{"n_kv_head": 1, "head_dim": 64, "z_loss": 1e-05}
MLP neurons of a small language model. Each row is named by its layer, matrix (gate and up: input weights) and neuron, and shows model dimensions 213-425. Each number is 128 + 32 x the weight over its row's rms, rounded and kept within 0 to 255. Numbers have three digits each. A neuron's up and down rows have the sign that makes its largest values positive.
A block is one neuron, or neurons of one layer that tend to fire together. Before each block is what it responds to, as a language model described it from the Wikipedia text at the highest values.

Section and caption breaks. Line breaks closing a heading or a leftover image caption before body text, plus empty table-cell spaces after a pipe, e.g. ==Early life== or Eye with allergic conjunctivitis.
L5.gate447:108127102134078119107129178100106093132143181193188118137076121124097145062130184086155147191099105122123083107093085108103114090120117161152160108132120099155159142141109063224104078117205151131103109090118107116076165137166127126144110138139131126115105127107122085107148139179118142106162087099130104153129175120143115122085103108129095093088201115212107175166090170115110177140156104181127096156130132087080062125087137152066127153108150219195145164150081114120066085185181125096163150188158123139085170129064134144133141204174149076159062209113156168071095119125142120138107190143056109140138100152131076130093120150150141104141172142
L5.up447:096142128103139122152095146144133075155136131142097135097140127111147143082161141117110174145086112098116053090064091133175066130077170130111128113123122135127120097122095109195176118142124084193131089078168100095072111145202082116113115146121098180114128149129135106126158123160087147132149077112168123124126160135115119209098128121139132083119162110102084134154120139139098141127109114161118119111135148082127105158104135125092116138124119129182183135076115125131059128155126111112153112176079126191106125104100156099094158163131130053160107186126141157128077099117157108150123182085058131154085094176130032126103154138191127154100131147
L5.gate1036:152145125111168133068129137126187141090118192155204115178149160112052075133127099172163097084131165111096097094103166161131112176191073138132178131053133078184130123164168098124128126164096111083088107156128131155058088098119162123178138136117109146120165117082077145135137139170116160126108099131135128132093116189167079143090202070115132202134143106152102127179148095074140145164119195116210114080073099125135070150150145127139074137122135156170098123120118061144160116142149110180120114157141072094091140175156158096103103121116162134119122084167139094157144154109124143125165157118100156113143198185076136139130135174129090133125108139
L5.up1036:172107108149105033149123079168157149122165136113146121201147106161131103153086105103081112100095152133149175130158127104103147145148111122169134176068125109160155101148157084130103093129098142104085127136192201166080103140119193122144118094129136102110088122082084113094092077136150169100120121119146142139160120103099118099063105145134088175157137134194132143175155144080146105188167157121176127124147113133097148127131166129120085095108137181146126165182123083158092115141168138086127094159147136127080120128123140095169193079068130125140102043162130180133118102151149123122171179174115102128118127119106163112153139107157096110165168116

Year-prefix digits. The leading three-digit chunk of a year (198, 201, 202, 199) in birth dates, table rows, citations and date ranges, with occasional stray hyphens and other tokens.
L8.gate125:139128159192126109156073068197173125137091156167130087152179145123151118090183099115148151144122149165093195142093145112117133125144123172117114184095112145175102155164133121113063120105154089146158133145164105096093109123151123123179121056145101139105093181109097092121154152155113153102065162070158162136139147128107098115079120166083137114149104129138148092168107139097111113078099092158057113162110132118080189127136115138180083166147160135203103163113087086134110158108178131130140132163075122087090080144128134109073130128146070113160118133166164104155138096108171107160153101191084161129113145170149149149157168132128169166119135114
L8.up125:137132102144061088118112109113168117151117116155142136088119148141083143113092147120166178054166080132081133104153157150113142108141122117131146124165185076055128141143134044134117160154165140080096154122155130109104075141139097087123140138184166125113116090107092088169124124079108144150123128121150197185106080168130161181085060107181123100100140163114115123116133107126114124125169104187115090124152101166138100156136119084160118146166154101101085167076090126158075148107117094170151174156114105094119135108108186105124127133119094129107130167107093131152092109100131118068075153082113104082144155147138119147102157185094105089111109085
L8.gate178:094125077108107106136157128122178111182103100122153114123099172105174095103135086095135088108149121140186108082115113088102168113171100146111118154148155099132137065136146079134190150153143157124133143113124112094156141121125176084141126109050120142136047117087095151085174129103098126089107162087121125132142111143137131119140100168150128104084115193152137117129078053044108138084143149075068156074073152134105106061173091104113108117143180154129141123082176123157106133104131122190136061105145154150054128144150141166190101081145091143148152109169106109148083074153145095103107129142131125133103130154130131204142143098063183129132099118
L8.up178:090132112137114146144119181111119114134124109168152089152126133086174081161067137164102217106130176135129200060063123160128093132148143156147177153168098145141131122143126170114152099136136104152130079127156114154163103145105223095097088172097103128150067129178148100147184111138073126068157123137158140118111108123123085081141166156089061169158108141144109121082060113081107077141154137088092155184114145139092113111109097107130122099108157190139156087124116122124091178123167098140106115168114086158072117142123130081136086166116122160138130099113139104124122106152138129141115176189116092066113111103162086148132133179109165116098100148
L8.gate405:155075099159084146100099126104115144142084151092111161087109234124118140131122098156146131102142169116150088169183086146141145126077154127139107142189127097128095181095126157186181127135145132119147129124136137130115140166114159130154100096054166137066168115103127107108135136124102113200089142104204132129151104126147134119103119149134111121110158160141151128087085111077178110113151114150140149155127100135116145067189251131101151122117178119129106159116077136166144175109024091162103146089130089098075095126164125078149133118048111140116178128129099118109126154117098129148135133102133050171156212156105136107103108114150140076146111124
L8.up405:158139102076093090131122157125133147093148151120204086120103130131105131113131096098118092102060086101130096120147089127159081158116119129128136173065133125184203074089112101130160094151081127105117136158138132180161046211108135114122111103098124099162143137135043098205135095148116085139068089142137136142181155124171093127076121127133115130120105140110157138034118142140162147160141111172119066113119079112110141093209125173117107135111125207076149166203107145141081109152151165167089122082120128122072135170204120042077106113087169154165171072157097115113116096095149090168105122160109150116170150081142069084142188160082114160164152142
L8.gate497:181204137137117130141090126088180122161118162075101101146183120119029185090164083144128159114101185193141133139117087154147054158141119106045143178211129159139106138120167149127145136114184142187141095182190154149165104166158152138148169129107090123129114185186134170105126116154128139144112101109108135156229157103096147072138109115085096166145126151133129096152089171124067066115152111100070113200153137177152104104143136127114115109100205107127137121112167118149140098154083148145139116081142130088103148175127124089123134093108189075105084100143134125170153088100179097106124106149151143095141104165170115141174116179158091139122122114
L8.up497:097148175100120144180144108144169122158168087118165130164153140137138102138180125097138118169178141133151125086123121081155145134163174153168087088118139101112143146134140130105046129098144157133087078115105141123133168125140105041068166140170172119193082072156159116155159106191102136154083087158128117151158101150111106056126104096141138147182153159175080132098141119100152099088185128172145105089133112106118074159136213117164176101152093172085143112133059091154118056092120103058192095116115151141162132114127124119122145119099192087129120120116139138137191144124143120094106116100098184158183132101151088103198101156145105108129138152
L8.gate587:154123111139114104078119130108214118145175138126161106129107131176058135084167130066166173144124115127154083145106171170123093102059110184127156156145104112211144094127141111097168133140149146150104171135129152149121101126104169066114099084143150163213141066013108177142131115112141118144102138049145153129146140109144061133113068163100138141099171142118135119132115113094102113146145146111104099059167071138083103168141121094166149131117099088119131169151128125168111111166071160112081125147122146118165139180152199064085137138106206141138141122095099210106145157124119112142122146133144101083147095164130132137159129130173178132130134155
L8.up587:172080102104055159111107161054138145194128136156157115110137136090129140125110151105131138117123159157120100148123116118163150181139117163199136100183099141154170144101203142155113165173063171100096020131163163160171140142120111067128132107102070125163119158115097165142113112089115121130073150123132082085188170141157061103170161182070129178102139112058149167115083123147153107126103149128098144141093096097088113194095115177153179150107114068089132167169111149098156115123129125130103125135155154077123117127139162108065163114105138133146104111121181138100089125144172183146152101176197105085102076124115152092127131175207145123114117189
L8.gate677:108100182112171179150148185151132105123167170090086149103103141087106144162107123101125112152121168144112100118116144087126110136087136148137149119094093143131146119088183144097098180165179087188123118094086140161108162128170057141117093074081122127133136117106155118093090147126112177114095139168156174145146137091048096124061099115086154157077133119126135139147166107145142080096119176112102129205137132100128133173166112126120151103112165146150130103134114098113113155115070130182181141110111154109078112155146066090185131076125134114169095076078181110099112143159196128131060154120163114094151203137140111168102107087150139120127121104
L8.up677:165117154107098122169171093161162089144099131156156127140108083152118081104075108168150144138099139148170133168117109106171170079175168081146110089128169165144207091135095148108179101134135124134131134133147141145137060125141158117130114199097099127126102132147078188136166120058150130122164121142127099134092124173146086162096171216141131155092130169072118076128151136109111157111137141173149157109129100094122102191105133102131108120072097139087104125084161154145119166147094134116119140072131125118074139154127098107137161138102079158125152114161057192153093056155131164114113173096144100185156156118164172170138126122148166103112097108
L8.gate981:159099112108110124132148152077122143126209098150090087080101158102148214186182072127123120174068161148096160031187075131162164112149122156146160161123162130200143093103160202125089122117108146126087103145154119144167123150073127145160138094122100118130143125102100126124149043167161126096156141118107106126133071124130163159133104108161125176101166175133075069115175091061120111139082123111151120124136163094124147131128166111184090120181076148189140079132148134114119198139141112192105140162133078083090100146129135078081142123159159169207128114138174112220177159160112060075121152113112110128109103137121121120144118130119132188128058149
L8.up981:106160101126092094114144121173164138125094157102130128106121153122133113108141046099111158137118118154090150178126071132131177187129137199138094132154162090188107154097193156135153120197122135118123155171124129161126159180169114143133122113168116116121073128134132123140178109088060122102111097121122088159182088116159084112140127086091198158113176200102102139117118082109121115138116180142141181137097034127090180126214108127145070141143094126121158190116157104139142162149120114082124118125104112216143081149140119106117119162153128132169128135071105110187143114106164082108113163148144127082152169151170122140132176156117133152078122188
L8.gate1044:143132119136113130046108155067138112117074142045134140106146149087129085146066143144153091119147125122172107108106154176148136123136092104092145150139070184148161109169130127091092159119167039095149176121118126120129148155095178181195139096105180133144102119135114142147121119149142091110098127097131163124154161184129097086140182166022188135125113042117103135127128182137098163138158180143151161196115123128107086204114133136127127091119149146116124082069103120047071101126127127206118142138156095124075146110175150156096197104126190149121082064144109069131088110154153087133134140154173171134096081225110100168110126222190106160124132171
L8.up1044:073120171108097111155097129083103093176121115114160154094155115077181155143128097075111110110160151129117170105124092094151129146132120168110156096110159149098141186143123125168150173144169151094087098120066116095111159138148105167112071139155111125125122119146129138163165200100095093096117162103133122146207120171124126143116084176162100080103187105116112153106119120127120149128100092125113130162118105131059102110155101106121131123096135090099143148078142110168085083232128122140070132124079169106106108161167070131064079120088082154173148153148079122137104103106139121082165153195126146084188157135131137096175149175100144092146168079

Chart position prepositions. Prepositions in music chart and rating statements, such as on, at, of in "peaked at number 25 on the Billboard Hot 100" or "8.5 out of 10"; also table pipe separators.
L5.gate418:092163097171163123119146205157162088116140117138122115084139144134104153099141135131087066149165088123092133073100146166122120165156084139117149159117161097154100164182145112084057158138134137108163101121150093097114117117091101094128140107115107158104107141088151108163151134173144134157146119173098079129168055124127134175172200207128109121225165109153114226186054177179089158072129069106143124126162133075119168116104180090123077169150102144173141052160175140185127179078140099134093123125149121154085064062114156146138181162095117084105140123176153148096167159140149125104096133107094071114053116177129145090155080142145211134076153116
L5.up418:137146103140166139192105098169083120080125120104161155183131161110104139128121150144102086149184150157079118145103073089161115084115135096134137152125056112128115136136105165156131121186070135077175158123131169133138139178155099071121153142119074106078158096108134148163106124137097106179098178115129116121147146151111128195161119150118106105181155114165112204149177144114129135131124106122138099147128110164133112098148145177135140092077137132158095129118182128126113156145148156174163145158201135105102094108127072131129142139159138179120184126134133187132140127116108131118095173129169070140145174170139200170165149143110142161090175137
L5.gate1196:111112189134126113125164144159187092106165135066192170127148098116123168090110106121144071151148122105054076111131103124089163135129188116125168140133082100140123066182115161105137099133096082147172119178065146122125115129113109077149161160107178079135153128145165133097100115147174114166105156112129089166109130116177138124107097165100095107158126145153165142119091178139177105122173149067191106150172123180081114137138158099103124164066155102126136081175146136139170156176078187119132110136155086130132123151124135113167195133088115166161121138088163104129132155141096099158088109127187105140147077104120100168154120173134104152125096153
L5.up1196:088117140148106141163206156128145141078124150072138122158126124070159215096124087183180098155236104137118118144106096104169100094137125141142137134134116120111072163094106125064131078163111115157138179167140141144124079098101135083165158143120111063123128141109147154146132187136097065149134142201102106143155144099176097157118169177152093173183126112165132116175098157165161170164110103135159133135120089127093135033087162126146147146051158126098127124087110156097141149107153133119148128165105109124080113090116170136141140181097086164108160144148110153131124135135126128136141103101165075109111070151158132138140119164187110094112158134

Table cells before values. Pipe separators in Wikipedia tables after a label cell, such as Chart (1986) | Peak position or Japan (RIAJ) | Gold, plus $ and words just before a figure.
L8.gate32:086117103151097119120110099140068151159126138133106106125051110102142146163099157057174159109135165163097168157136166157117099104119138146126124110084170137161134119158194091134126122134139108098130160088111109158090121069123131219174169193131078117100114127177142118117178156136195135126148098126101149115234104152090144122072126124118125089140106134191186143137139137093075141108142152144166050125161106081071097109073125198122100136150125139107111177088093117119108098048154125097169088106122127133192159127131114096134096143121111134133174167128069084080149114139140161154072074085085122107137163122154133156073114133137164149163134143
L8.up32:082102068126115142081148127119118176133127142119127143095150128110088083070163168073182174176134186117159149077143130125128111149124128140115103138056119098090102074136097193106158116153151101179139113136150068122143144193131118147103135159146133149145048122141147163146121185144161139102162124137170128103108052084162103085042121172121108164144094153136130141153119134096100176120112135069123107099088088092113175125169145154111106100186167164076162161125076090171136124107116127198141085130127132124134143120189167122101133148079192163103130193073115088155144165135082098111105065107102089137111161116168093134088163112085114164137159112
L8.gate190:099105077121111104122113162094077085153084131142120143105186144149145169173116064136132174104101112023098055096181141095144146079116087129118172145104107094137098108215123123173192071109175120129119084141115094136127147138094168156081090165107111141148147135067154173073160214109135114108159140121179139172148105065081141113129100119141089125122111097111136130086147146148123045133123132189106087121180102157127117133123128135156099117147165118109118140098138078142085160118116101124163134134130209052126094130089135101185152128141127113145100118063098108133129176130165122108141106106100152100132143135172159107165125105170115087122125176
L8.up190:141082091144125112103111176129142128086145126173089119080106183086071100122083153155078112162172171138101055114113096125145170109066160167134120112125145195131073111146076149141174143097166105159115155135164112145125104076057068108109107227100113132182105145126151120169092114107147081159155175122125212149129096047111141103106166121109171143167091151152100103105192096129093141144103142120174096129134185130098157116173155135132136208092093160136154111064124170069143096104121068084139094178109173110107147145155123122097153064118123081122197101154144108148172157158083135160106131081163119116087118135175161223178123136120155136160132157
L8.gate643:080154062167158134071050134169160099107152134141110138084139124132135111110160157073115121116142120092153102202184105118154088148169121084118146095114137127103118127079173069137126177125069130149116099157126144091156195150070123131113164112119092132172176105104148178086088144197173156140184093113128155139123134130154105109163100126105131067155124155190158181092151122132146090179152100170093168130183118136183161103182157161157075187139073123135149170136133101172113133104182139114128110114150121140108106180060129158178156104165051119142175130106136100146156176085109095141156110187128099128127162141089104108176113147136096093109190106
L8.up643:158093075127171140053116161150182118159167116154095133108106087118133154164131130136069120164128074140172119150107133118210123089107160063097109140115085187110124141076159118168173153172120166130143133092089110134108130045132125108113112175057142163122078128066176189090144131125123207117088101150184088127129099122074081126171129186101128132108088101126176157190101113123131106124129080119113119092092108155149128075181049119102155130114176093119109154078160083137076127077130163140131117162073114148133096111113099121119138069086123126110107091125170109135135157120126167113118118145103125149129174057111174104162115134134100101171087104
L8.gate957:138126049108096133164139119138099144112152144142108082202119146123094175102119132165163114082075152159115095112140128145095109129088115141071098099074115138143070179154154099145057108130109156143188109111129105114103100138125123100097105129125090114103151084129153066083129124153164111158123128043100112110192136133159128150076157108072088083127063089161117129094083119075167135108150124132118149159078089120125085109117070172173119127108091145185112095140147095186067134127112154088163121075079230101129074171139073138107148125163114105126134116156142071160087130159198133083069154123131124158145126146107177107095164148103134169127119144
L8.up957:108120071125220140119121127113122180133124118161138127164103146144131198084108128159167150139079151126079064156139189180172120116112100126139109131090127155060140117142077081205114100123104128149170098178155130113112092146104124135144077129159135119091103066109137147111115129131116179152119136150126095132096072137080136143134149121073143151108150138120111120061153115138191098096182025117140190144121138132130142141130077123145112160170096162169091169169092073084145103156116140096133116124084158121164104121119129103162084069110147107109097056112063105146185138113154073102088146143113096123116169099107148115133162088040115171114153105
L8.gate1039:126186095089109076101172113128137124155160159114197156084135117149086122078119113094144145139174138116127076157130100110065128088128187099135168119155163110156104147165100120192151133124138115139145145154161151182116134108170120084078110155121117075100163108093130108089178134114173137186084161111158148135176144123087163153111123210193159090091173060167104143189152128128166127117148088097142164101162113106116140150167111199134144131150121068119184174140162136147087141133095139122223089101096162111167101136121156134129154099118080111141176130067146066118127108083140162162128073137160147184115104139135156123154109107135082103173123093
L8.up1039:183079120123082119102109140153104169155123128124176088121119165071117124113122139123144112192145093107175118133084107068080121162156111132139110100080111057073219098194145060123112110090118085145085108170177113131113107153128104153117176109144119103158162166101141090069153136094140177144116123137130143137145097096169131143139123165114097090115083074113096090156088126121155134129104103137067170150115074155114136122096132152144173132126124120165185104134051117108134116148052101142099062128093160132135159133186106155094130126160155148074100130111111081084160115159141143155042094082154176084103100129132138140125146126099115141180105117
L8.gate1099:094088092199108126127120165161118131078143096072137055118186105119146182100158132144145131102153169125192080070112142104099133085148152126128137206099164094108116092134134139143170136124079092124138181162158141138151125148109140156120149123208117143124073123145156109115130086136119162134128124160101128114141111098178089180147132144113086146144108137075163129125078166185161093162128180125102089129063116093146163076146141165093066116101130196139136114111107209083067179135134161115155092126136117122091063089052082101147113146132143160117159092084162109146138133115190112143204139099102107100107118164157120122160098139164127190135094102
L8.up1099:193060126132106100067125110155170136150165131066153050169143123049223080103155103137152112128152173149102107118102162128080055140157149141200151053133132088136138209104090162073077088116113091102155141126121128153111120104122112167125093158103088064097080088157131116131112174160140169102113113145137158156103179164135105115144104104141118117129115103096165114109151224109147082072113102115128147115160188153112126060189129067148125167144120155172160151137121143118117178086129124099163124121127074147100068118159113124088074119103167147161130160120134113163137145116121147092107135095107142126098084154123113077162040158107115142100131150
L8.gate1123:073074147130095156109147157136112073052176132093182132105116176154133168150140056105112096120167145166118100159142179147134146130169152113130103150067173103124156126155120183149126228118162145150141133085126126051133117117178116100146154167115108103138082143092066087138153107152111172153133132183141127142160120129165124090170185190165114144185126070119122093128178181129072131162163154170167122183126199155120102143125149118194147119158127188113125092111189128106127129140106110168138131137135091130059111175160156172124123069133111145114141109127130162134106156160093110137126109142131116135135108140143137095179089119132086173119090190
L8.up1123:090176142188152109137128155088188060087115158106134096112099086106116137117159129076164112099114103094083078146195101068147138158180082125108142097152145149131156089133083156135116124165123138087127081134138100132144110122116155136117184109084095104148070170084201136149172143096113116214066113124153124107131141162007160123103142118125138138184088114123134108087139146137147077095103129093163130139191139114151076191124093227123130159113138140114123101180191125091115148151134145109113130110153097169100060114114169190110167169055072114076150112122143185144157149153104125167095168153115107143104168112117182132118120134113099135136132106
L8.gate1157:086168097166118110122188133150120132132129153140136164128145166119144144092148157149121106084148081139131088128091088112079088109123125143106106109110134100153157124141119130115133177124075034118154129123089066118128148142154160118098100083131138132137183114101152107122163133070119096151119088150133197117071138179077123077168116116089161160098144115137128155131089112080194061087158113137099076074147160151130150121114133124160098114152133091071125101150209156114162116133132114149110108170066118083177144086060098141094073099091099090146126130128165190141121137103173160148062112159159130102115167179131195123146094165129198090183143120
L8.up1157:140151120135155157134150086115103146091079150132163163129150182161107112126154152064076109091139091141083163109080132199130181126108140116122162103151128111096104095120117116091146109169114117148158070108112117101182146182157181095105081130145128130125155145079145119118163117107166114127157102130147084094109110233085175148164143202150114116208138145142166135114147130165135110222139128168138071124141136115131090107137165117125110072174126132074130153165135178091149135118119116136105126109142127115146109069109158142119141132107105134118104086096163119169140127120205129125150201153151114113074131173189145110116089082153121121101121137

Table header separators. Pipe separators between column names in wiki table header rows, e.g. Team | Score, Candidate | Votes, Format | Label; weaker on list semicolons and mid-word pieces.
L4.gate775:154120150073186157083068150177172206159135119142106158155141156132092084106092158091178181197116121172134122131124082126122085075155100133107059055167118105136118149183098176111076157133113140178109113161142081176114115076111107087145093125115196075118112180113168101145153131159107119144105147106177205162162159103124138103113126096079101112117113093132106154122145095144124127130149160071083107090092141107120084086181131145146115151149116133147150205121169131158060125116141090144138112115117193121136073125107154157049144145134167147105182124109049116119161082128116109097150151118159152109111155157108090139097174097142095170116151188
L4.up775:125159104177167114155116164097110080112091165167122140138094129124147124106072119153067157129106116122151127172116145184082086105112113144136093160125129119149122109118105166190110141116108137121085098122112117143111148114091189198159192135090131115164142128152109119154167231136129151055121105085098082182101094183138110144139109169142140113157131094155111182157115142109135090144189156105144134129152100105121122142117104081146196137102136129129137144122081084155170081110112132133160100097123121084201165124103077172156088153100147078088110105057175125119154140155198134155116174159099065092076067062132119063156089148087115121254134161
L4.gate785:098149099137172124093110163139092104125112105144150100140143134106152134093109174127103114153077132155142154112087125158176091107130140085128109105121130126139157134078153118196120099124140146119146104178128101135093147069216109147126065167149114075072142144134150128153152093103085104086100112178193195104120081177166126098081145123126105072133101117072122118150120098064090125044085142149172166129119119108136031069144165133111127166098093111104092164128085161148108165127067151168139072203072117098133097096101141120104171126090152092106128138135080153132139096136081129108102132128135115185114103124129145152125098072168188222138144123
L4.up785:137094091128162125184136137163109090121101105129158164114118138181160118102126100108103154127177083115191084118078170142162075090124163094115127096128130164131168122100117088164151121148063133148044132104103217143176124155142122136136091134102129171170162161131094116125142149139127120114157173057134115094096078123145147113131126084111140156107170135163160118091127080172166123131108181114114173176136148083144146115136121083175109144167134082102124088111160143121143128112174137147164171129096142068117136148144094127183061150066137152134114096148105166101145139149126143112137131123149073167107163114097105123121077108132139226186151132
L4.gate865:105157105089161127165130144149169121150178092187166084148100172149110150170120146162162115113106119092201081136106127175112188115207100146150121106107092073150107123129112144091114145180150140110086072070095106121111099155114149145198146090095143119144114184076099170060095174092111141140060142096120094162114113104152149082157163174154075119117125131147155143170115138098157109147189115155140082117128158108140084100165171097146133164195145197186107144145065084178066115114089126122161121115060126105127103081090170098179123157171144188155162118193075172114121132163129115099135133169112106073142145185113095170116136065116182141084161162
L4.up865:103113138152146092124080155139132075098118117163097134103060158118115158148108151094121104107091087122111060129086126095145124151161133085137190115129105154121173100130112157078140101099181119161109109149147112126078097133107101163116129107110109151111147117150149175138100206176138144115037102080135146136091127155100119189108174088148128106121122119165170113141170073139122123104124124107178143152084131136159144063159091171155119135152138105133150113143101108104120064091139116176121109147133153117211134095146130109108146111138145165103120115107099115120138115145143097112104170159182100134104166155173139106085106079070142185185116128
L4.gate1120:136143110146094135150081113149138117117127141131093109160114098117112179061146140119100106133108073160101132117128154108123093083126113155124153142155105144152182121104142131120104137173138146206126151143136082173092143128128126135100081160112096166122126111099180129088085091066136132144148175113119141092196161138145120162118171105153054144124123082216085180195114115094101100134176102118128107127113127095110137072127109141067114142166136150130157062048127146072052067131057104139157154111036154101155090074110144216135126179160121127092137108136105093150153141191151156141135087140130106150087127135086156102203124208141090093082169178
L4.up1120:038123084170117105168107132167131119122156136145090125173135137089121195104127163159132057127111117104102134147132150166122139110170138131113102092130097126160153101047115191141154094112116087106134158174112144205099057134103165175071091166115150130100143118099185130123102133066139144149110169156093134161150125162110136139113150143100077085121138145217126154130094141089116168080103136078106112104111085147127114080168101135106118092197099172106169093087066105126142156193068078115182143038164165121129134083086138161147110121179126080127107129121106143142082145142127145104102142183085167204157123186131098096161160149164084066090141197

Table header cell separators. Pipe separators and blank cells in Wikipedia markdown tables, mostly in header rows after names like Location, Title, Team, before the next column.
L4.gate177:141155077122112081116171113127146118124111103140113135122101130099130209136087113162114114142099115206146114163108117055135182141118135178104124174118132157133097092104179098063082151138130127154107100154162107115073117110040140143113055138132134145161130139084145154194136152173084124081114122114149123153146107091124130180147151134124077111175182162212118153125136115170152152129154201152104086068085157097095097088138139116122139128150095215160116166057090097135097114119085087147145132122112139147110109137142083131076138132089143127114157172158067119079192123164151105163162155154207117135075081152128119129154135054096144092148128141
L4.up177:171152153141113144121147112097164120108143099144133149115122117117115142107140126151123103122050113152149110191126091122149121100149096083149124135144123166127125177122169112065128122119088102128090071161104097109167083141103134118093135118112070157144123141094150139163169177163146107107097184098102124086154091150083101126141145100145067154133132096119139149119131089123107107113106178111114131118125119138122073134122120170179092129151082147133174147091078055077081133136100159125146105145142176100088181066096056132116101119140107068118133049129114151112137132077149140098119149085053115097165111142148159143130124167119091123143135123
L4.gate224:155149136141115192160149104172126159167120109130138120127093060108134116122116137132091162081175132105146113138136087135163157122138089154078076169071149156130109109127145067134144100127098122144109124173076114176152127136125126102110075054105082143195145108089111085150013134131172071119075120168101099152108093105122091143146119116079136125153111091202074087099142095138167118138159119091085163131130123101115105149120196153160158150102095112096131141174096093126130179128115131127165127087121141120129107165139100125150183135175114156099168094159167133062078051088127173188123135108137142180175153136141166090122138114145149119154132132
L4.up224:107163106109105070124136175120134087085071080142152156139111150089164130170169156079156129194094167130138124079143133085152199115121078107052166120151160217111118128134136047178142115116148114113041114095121124125101127166093157133048165126091128091125100139092102132105162099101116123108143152075060140125151128169076118115065164150109182172175082103166129131136133142093173159103118146163070126104168121123072147115159118148121156168103145105161110196081159098142128169113182088150123178170135108157166189145133108123110137144134094106088144223152120115125129097108110086182058105146132102091137133135179139141154101116033132056163122105
L4.gate490:161095092023147111157117155147160186163152111072074131120094147151085076098079129088236159125098113175103103107087140082115144069142093100154169120149135068117111151120142143102117087109106159097118119128122151105137117155112150097113105107124151118078109147197107165119108179138107137102051129107140047128109132133184104073139104091149149113103139166168115162150157141102163144117169128157163092110088158139133141071109161142135135149115140159139161155073100124155155109128126070081150130119149138091123108141143171101091132155120157115155088144138104163126126095072069125142120127144101109122144086123109128065119206143129118106177182124
L4.up490:176166057130098101071122142158160153144098186124119123099132058151130157125133158116137135115103126098134102145104122138060131114122215166139143169156137124197080126161110103113070092113109096116164127198095110085104179157120159134164120087105185159132104068121134150107201162155142116092099119107160145095146073112149143131059175159137113128137094084112136149081161141156205125138140112158137089141113110162156210109145157131077120157163059143098114161079154137107164172108111087150133119073121097134153138107100076058153077165160143082083143150162029111130137182155127170110096094117140191128135159115102141139129113108109095113131079142
L4.gate552:164127080108170165109141143146121130088143118189138163120150108169149151106077126106135141065132070089172131135091108115034106114141139074127092128121162049134152134070139145097102129151140159176119083129085136132120071143169152144113125083085073136150117074139161125157168208128116145150124102116187115121085133095190164091110112137173093140129168106142123111080147064074088123134147182163144116083130135130102114118142174096143123126128186149102149131114158171148124130103162105159114132163133150197166128205102144150119109171121138131119175142080082156145133150158115164117120111123071164085111139129145089093143075087137093134091153160
L4.up552:144085098161161131121146176136129083156064125114147133094086164081116114108103097144096142170127143205115141144132139090134110178143108161118175118134130152131162122169153102093086087126092140117054087138210135166053127160162114092173175167125095152160111122149147178180078161123137138093200137151117177117109076134187123065118165105132188169120171147110139152145147191131124126157141069173042171122141151125122117112152156080101160079118141187100139141103124155118137176117120121152121178094113192042159127129140137110128121168129134095165132106092075121114146104140102134116133117130123117106096153107066074147187142124134104126103128166